MLP neurons of a small language model. Each row is named by its layer, matrix (gate and up: input weights) and neuron, and shows model dimensions 0-191. Each number is 500 + 50 x the weight over its row's rms, rounded and kept within 0 to 999. Numbers have three digits each. A neuron's up and down rows have the sign that makes its largest values positive.
Before each neuron's rows, "fires on" lists the tokens most often at its 100 highest values on Wikipedia text that the model never trained on. A number after a token or word is its count.

fires on: "ult" 19, " |" 14, "d" 10, "and" 8, "y" 8
L8.gate311:470516516554536531499520551480437572515447521424485469564550616434514486603504588525460484521517515589511521466415582444538600518443504558495444484519488432399545515485461497531456473478531524568588513584493490472536489420404480428490530496457478519588367502486508507425475465562535506472482424560555605532595570542504490518492480481545489456531500557460438545496590571554514505510507480511540469622526409508462468501431528525484478597566491553533536512544484529447422524645477473543474480407553498484419406458489510497579458487441512488504373553497527467463527523527469570578
L8.up311:520505566462551506531578467556426569473453458456478524535418463439580499531516608449422459514599480511449502318460584488530499515375484524517457510452442506515482557488448555592554475451490485541530473571399549518525466424508455537464477424495377499542448477425526527518413509498534502550483475501463475461519517404521518532469545506376459522557531544502532511511595563539521568468479484585487504537498520527511590538433531541484535518555428539513515486542483445538513471659493487527426483462515506520462557546487489572562559413502480434433366480534537559538520534560502465517

fires on: "ing" 23, " which" 12, "id" 7, "w" 6, "st" 6
L9.gate510:535411410516524453529513459489510508560435473511526438597515446496576479487529465493613530519425478458489452471404419579532463545550488443501537474462475512505401527431443482510513543457541478536545523444518447550414579494429533517438461476468604521483482467540563577406525529590542502549482467404441484464561448498468557475473481529483456545510505413518512534594463399467515433544523453600448511503436509411453556470462529521532509572540563549545589494424519518483472600493478545555478531449492578511463438551472415444513521390469545588466448508397471451591563545519432502566
L9.up510:578603468527526466542469535465400509513505383512533456496476569503515459466492527479520597515533600500471455499408449468457479511450497494482469488580494362540444532430481425439555465522505488492477433598480483496494674601509481506409490469501493490491570533460520424488473516502450507384499504372512505500366541565456537422485500573452548466534508450565508496523431462498523445484484553513450560524486481464559497398508474540509460543595493455481489487482490497445474566633458506575563564475541514515398451496478555531510521429442516667500504482464515508461458525491482483479

fires on: "y" 32, "c" 13, "hi" 10, "st" 8
L8.gate384:448462514537582570420555411529463496448542528512541471534473463458468450487448474534557491551448464537496508446456464495540528514490480544572490418591507490474527507461493421510549491574477514335553464537547508585450511385501561502462443449523469458481509433528523588462574491456445446470519515582504498452500552484428481490538438540452546488508468540549461410422495609549417402594511527518581522534551458504508507509596549492505531603454512560470470467570470457475593558461515576427517646579583497544437568531490536488572604510540487528506491485505526445473465511437464574422
L8.up384:451475513543506510491529420594520433512469502423555545527471506558560445470520435525472490387462511478454513554478497378524445486439407464513518488409510461538508572541510499458571462477494414435501511592337564557564499531437535390461519536562514463480460549512468562397441505515477541511488456527506536602506532602486483451435547490522516443480465498493537486405477432537480454511391518543550519472473538595525535458503432523474519447544445469599502381488446568551527597402509591403465573464482523472460484489496530578479440490446465556530551536570458462537571525477505519514

fires on: "ra" 24, "ne" 14, "\n" 13, "n" 10, "ke" 7, "la" 6
L7.gate4:478434532563511375497386484484524473439579481554413488508455455552494423462549469487502541546439441545473472458481530415552492492553434490506509449540434406488491503588433516568534553506511587376481501486429456486502458483540441552517434432453388525584530443531491466553359496558510446505539569492540442401463492542546525553455552538560493516599383466587462473468470492379494498460467571536505507586532575500469459451484374480437511493525463582471509484454473459433450451519515508473451542491504512498572526423512448439547511506525493430496517455418530490527574446533488473454
L7.up4:624527416489543375518422555563479449521503472514524499529582382537437514554489526473526439494482468427430539569463544470495570523480518493509477512559494572426475486485511604419303522470509452552571471544548500515457485461478470502468502479523509575436511487470506523560510423526537595546504448480514526422430473573470435474470516558522525430566539398510545497445466427562515518553498464437428521530495464496517504466495501512562524497479430441490564555450468565487462412551477469422500519423508444553515454499478522467472502519476511497352508496410536539582485586409623505460

fires on: "le" 32, "val" 15, "m" 11, "ine" 8, "um" 7, "ant" 5
L6.gate511:477563557495602438476518452443532613499523408486543448562485544547581528539551552570553545487540496577388480436493501520482497504482478497402469522403557460511502466603574485438547480434594489512473537440499483476460553480605456421505460524589530519494455531588470528484415413588435478447410512511509423480538485478390531492443482505500420510552563519526496502489537489498461515527564522454567519519593539472459459447503477530463498549522524438527437506443628458525478563524552555458527550477493622545521477515563493527453443482470609461529576461514464516510476593477638488456
L6.up511:501432520516581509413414552489487574494393421436550561440467461498412486585464444458467533541537460490490442431485518496565467584481503540440526511414539499506589481433478431504551400506496516375451369411567519511488442540510464501465511514543460557491522571474482452479422489492478412479441441483554574541437569607490462499498474491521570440412477520527506520477573474473440550516540484467491462504456462594435543547537430461564540533493469513474449473586468471394458561446558547511524524527528451553574524472578514477443518487487515540438475564519603415429428476580453545529

fires on: "m" 26, "ill" 16, "ate" 13, "ant" 5
L6.gate105:519521471482582497430544383400477571463473481438557508471541541595583501489444467482504429473503609434556480448455527500510463432391508489507597576512491485476511433528525463510535564505584641483533506458482487499579508405546589479459492523465495529517551591591498492486531516515584505506534577401550465522498482532450451480497450587547485485568512529493508535514432499455460442493512480360444468472455451528487526520398508502383592518467517481548507430503541455417421459530450457491470502600505485605490438474464556504513553512456474559579459592432429529475554527511463538551
L6.up105:556560460414467425526466462438457447389418448526506445453552489558418512550544490453526514465571434463455414417435488573507463533452567550489471546547465515600559442415481539579398464511433495529521397467472466442542466475545531529472520471567501596467564518506481633491546404453549510403467534508497568451477487594456508533549493473450391491530518528496533443521539551471471542476472462456557490437469524490461564563527504477544527518581392467513465471519443549470428480437492501543540521532541475515534524482523442475384566544480594613533501569550434565431523502514538529462

fires on: "ve" 23, " pa" 11, "ra" 8, " moved" 8, " plan" 7, "em" 6
L3.gate20:470495534505479454472470450487479378468529475546471503467483549472479536433506488539514474438514558504543439592489477525450527528515506539557469430493365528485479493484572513486516419508531519507476444441560469508442530413416528468488512537518482629478537502600449553548519576531468502566582492417523573433461512529538495472399503522544521572515547462540579464528505547489611356506522448488429520556444458455512520556496463439497472468474568431520559462602441466559434506500491525445490506451472618535532515483438552462428555570431466527589467605480599540465538538509462484669
L3.up20:406463542476457461474411490581536421527511381594522503530472507494476514501400512440436511524485556567465454552506452530517508554527516493493509439491501598470523523502467559585565441558455529576530490455516507534462457491450465452534619496498419587656500493459516525518492536504540498560605478512525503390528420504530432515545461547502537537487513464412568519439438488543573426422550495564486492545507391559493492515483452522465546370493518522509501594455485579483559474531452536424545454505480467616596479543507488497436519577495523488551486487558483446456591519609583464525

fires on: "s" 34, "l" 13, "es" 10, "e" 7, "d" 6, "te" 5
L3.gate404:574502510322432500468546467408534440593496479578528426421462529522539444440488562498466490551449547517518517505493613557503528544540416428485533485497412536500462488493495520555562413498440622439490444556645427479498483537475496447499442450434512475537441527549559470500508518519482548556526581500447539479454518448397487559483512525541490466460495500510589474576501546593525435459594437489510444471512594582434476533477471511554554524514539557484474438464472607547475460569415491451512524550483511516462519504586444451525485468538495542473529519430435555398545491519450492416
L3.up404:545522518542433586480532427539475529472473505510383496493469515534518499523456487534539545458483517393444566537507465429426551519384593502436425492435559466481476417540542559449566507449506497562460416486455445473432505471481497414492448553494578387543433494595543496532548455438555618400571576474459531526548517522549483609474465547493456473513588475519491441532539520570579493529536478360518587487439472538406522552537580534426445514371415587496494461484517511539510490465542552473452536486527499473456465459516513533536464459585511488480499498455513499485413546513462570509

fires on: "y" 50, "ary" 21, "om" 16
L6.gate344:492481502460556508555534505453479488459501473455467510497534508468546485522460507439441469467444580473526547549450514593449495515483519519534488459535488577450483602481580542495567482481587503525550537505535568572511523555393466412553475493570438450474498549556483412475530493472581418538541569446495527519568490442513546523555580472537549472525543443529445374514506474494505487517539511491556381503452588460443608456517462481435561562470507384478501465569571432527473497536480511472416533562429415626491511555501436609563522580594453499491611517487614532552420507443502463443
L6.up344:476489563512510483517459542538488507473523490507511507575488559597497524469508568576582486511492564521503554543506395431556536477539454514506510560425523451581433540491541525401539406528520452454546524540496537481569415479547507497454442433580505516528542589505559542479519459481534515504434501510465485536550448524457410516464491568485527467371455550464510424481503453503463516542374521534502549544417508480426408454550487595479483508554505586489477556567369505449460546482517509464570443462537553475382557536430526546556451648459491482567554612493421497496606454419479533517

fires on: "r" 25, "ant" 12, "der" 12, "ue" 7, "i" 6
L3.gate97:457561424327393503554571500506479470546391585576498493514557478498517444494553446526591501574520527536462463495613535540588464577575566554495481490538512451484497441431500594466499496545463445525519456586504498491507501573475501490444525558518474541456428497469555583546477423516473588451494467505546478561494514490537557567481539464493486502455451507597413458473537515429457467512499543454537493509586490539593509518446503462488477565427536457491468558499550558470371523537486426508504435468477564612572542462532490516541482583449434623478488458587482429572537566479494483511
L3.up97:479386453550517547506454607557483491537492455560366580514458508447439498555455557453580536519494525471457473432526509541606533509446579462532556456476533537441401536507529434504538452439547450412483439513545426453614547514462455452505434523522539417542429521492539492458481576551538500472477506505424533443576531557434403450519469549435509484452430542426534459446507509484444472472490530466460620443503487475530555409542496472549576444433450481621443458540557469533493493514604545492508523521505468459498545539550545455639395504550495515525550551472512563520540504549502520536

fires on: "and" 12, "k" 10, "d" 9, "li" 9, "ard" 7, "a" 7
L6.gate476:495486507527465518490585551482479471466490412452587524522580491486481458435495612441446430534455509484520496479532545577538521536387552527446422405534459478484490511554518455598582511508593507435560514443419532452499445433485485446516505465505519462595388477539603552498483472560640539390577473473491468461436585532438417490448547491499470494417507531477553548469533584519486603439528572486553528459554524537518411562545437484529521501534505538501556518545551491485404540585538473376482542520522452466429589548470546456469382530433537525478530545483512521533516479486495487506
L6.up476:489566542466502524561462497479494519590407463496477454606482478429604466502468580491508557449498470392475507496612450551452602511427535459534586447485500466492571503530525521459529484490517457554548506509412488607448568537471541420500532594510520497512467431504559690506466546470555513436441551465500408491524494385480519536478487524503448473486523470403517487524481551517516593485601407515522525453532481487546561498485477445486502530546546530409561538437503406566488506530494457479579474511505457535449525600474624477464532541459450440471484611577456546530489553530525478485

fires on: "al" 34, " Al" 13, "l" 10, "y" 10, " States" 8, "ba" 4
L12.gate441:548568448599581456551498560451560501462553464479406434485584486473494493462514479423672493536452480526447479616434496490520565557466589519395407478492509497485501573517577506500552533548525562440520549512519590453489552569468519539506537473490480482470568451542580432511500441466541519464461505478405470561472526469526443482501395549538520461505497458483409583499511467440507470543462498417545534443576495444445447503547519429440540533487477438526434452498552517521455472538527431510471604475452532630468455572480478516522480476499455641476483492457451537439619517549449531472
L12.up441:441483463528506507544569469545391481535535567506521490523570501580399475462450460521516533503457581553495422598470513566436456590515576511427526587505448398478459465475493491461565502490538415383542569508491512448605447502559467503544588454531469447509396537573562524546541539385476597504378586463462535530477506454483497481427506470458483440503548478537546585566465511611487584481446399556530610516571535482509488488523404434515511609506453526481545485473552565447521494496546508452498485500554487558521469542458550516489464530513529565545526496466429447561515538487521543482

fires on: "re" 30, "ri" 17, " |" 11, "ne" 8, "ve" 8, "z" 8
L7.gate306:449512533446464488487551489492503512466441476525543485474609495389555407398532488482407645474493498484502397422581432459498564491568508482482563580529540520461490417436507547564469536485490541601481462529555516414413473470506439397467521440457501490495471487532519538492490469542620603548487456504439449493465592526526526527454527567490426539495551501493515450523508525516473511532620487423490529487535453507531466486471580562408478582415403600508536596546484479499564475464487515514447532494485532501538420480518480490433539527485443546453545604475521409452587566447537446526
L7.up306:527529544457490551432554477465507529424491401524445443536579624515527391585470511500410495513477576450579448480412432401496545520482513454473525551433480450462518434511517543556458391438450475526449459468455591511514402431462522576531460554458496514563560570460549557443400494525530490569446542498489416546565527500530420449516438466530521518450580466491451478493508503394383565542474518416510467541566459464452483461531516545510578481463474468534407480440553427516535575542451517491514496462507454505570529566598452521459455486592501485460492503498484510394555523537552431505

fires on: " re" 16, "ro" 14, "th" 11, "c" 7, "co" 6, "mo" 5
L12.gate463:510562492624462427442504549425513424476479616516545563467430518502568478524490585492471530526503572485522477492506520535498471472562456495458453402535435556460558512486469480550463460523515379333502553467483618496565511462483553521451404500537501418470533525541535488475518495493420641483544512547485470537547470510511493537434530533491470464546472417542504485531508551468459491512620532538421514555580511519504600448475448463440486463599483518486429589503530491464531468478524427551514468542474437448509495466544556524616469415589505602592493471439468559461503481427492458425
L12.up463:482437488424497468553465514490569466463503598451488466531548513449458523443519599471457561499562502467530504540540594491497503462515472490466550532492473483435475498446533508501548587610523584438474482508511545580553463523445468525469555443556438465533651574541476476467597457485560502474539470516542389566449567504397491415433430504488503458489538462516510517496461553531624483415554539540582494482519518490495515568432424513562429403492500388414494512536527450549518458570557452491471497558600502423556538566557509462421489451447556413569473511505461435539538409483564438479

fires on: "ve" 13, "ck" 13, "ut" 12, "ed" 7, "ri" 6, "ra" 6
L3.gate192:463536541541571551354448391463464477495462393557511405527539468440502517498466384474474546446545518431597405496566499554436504448447538455510548520528484525495452467525396532492526395495502537539498580507561507542442550416495440523466555452512423554563503512434514487478453531546540384467499495504518496456517568535639416532469487465502441607538462543464514441429450507513558416533476496497509473554474479454478486469485513504486460463459559410480430562440463446505639545455481425529494487462504445556542479455541524498445560565495523569458502515384490445449487514568438523533
L3.up192:528626545558388515404503479539528556446484481522503426480476579482480407453438471449515413490538480553498388537492475541500502427480515462509503422579459562500464350539451495469555468426478548565456490471517466531410460424498469509452504488492542479642483450461529502425420506536608516454577508440535541463449573556502499499501434454513531552445476579476505394498529552497599437530504437625513472577447501480517443503478517534455524458521526506538448555454529442478630526482445545421538414464553543538554456459556489504554490458456566500454452504494527413450465513478510485556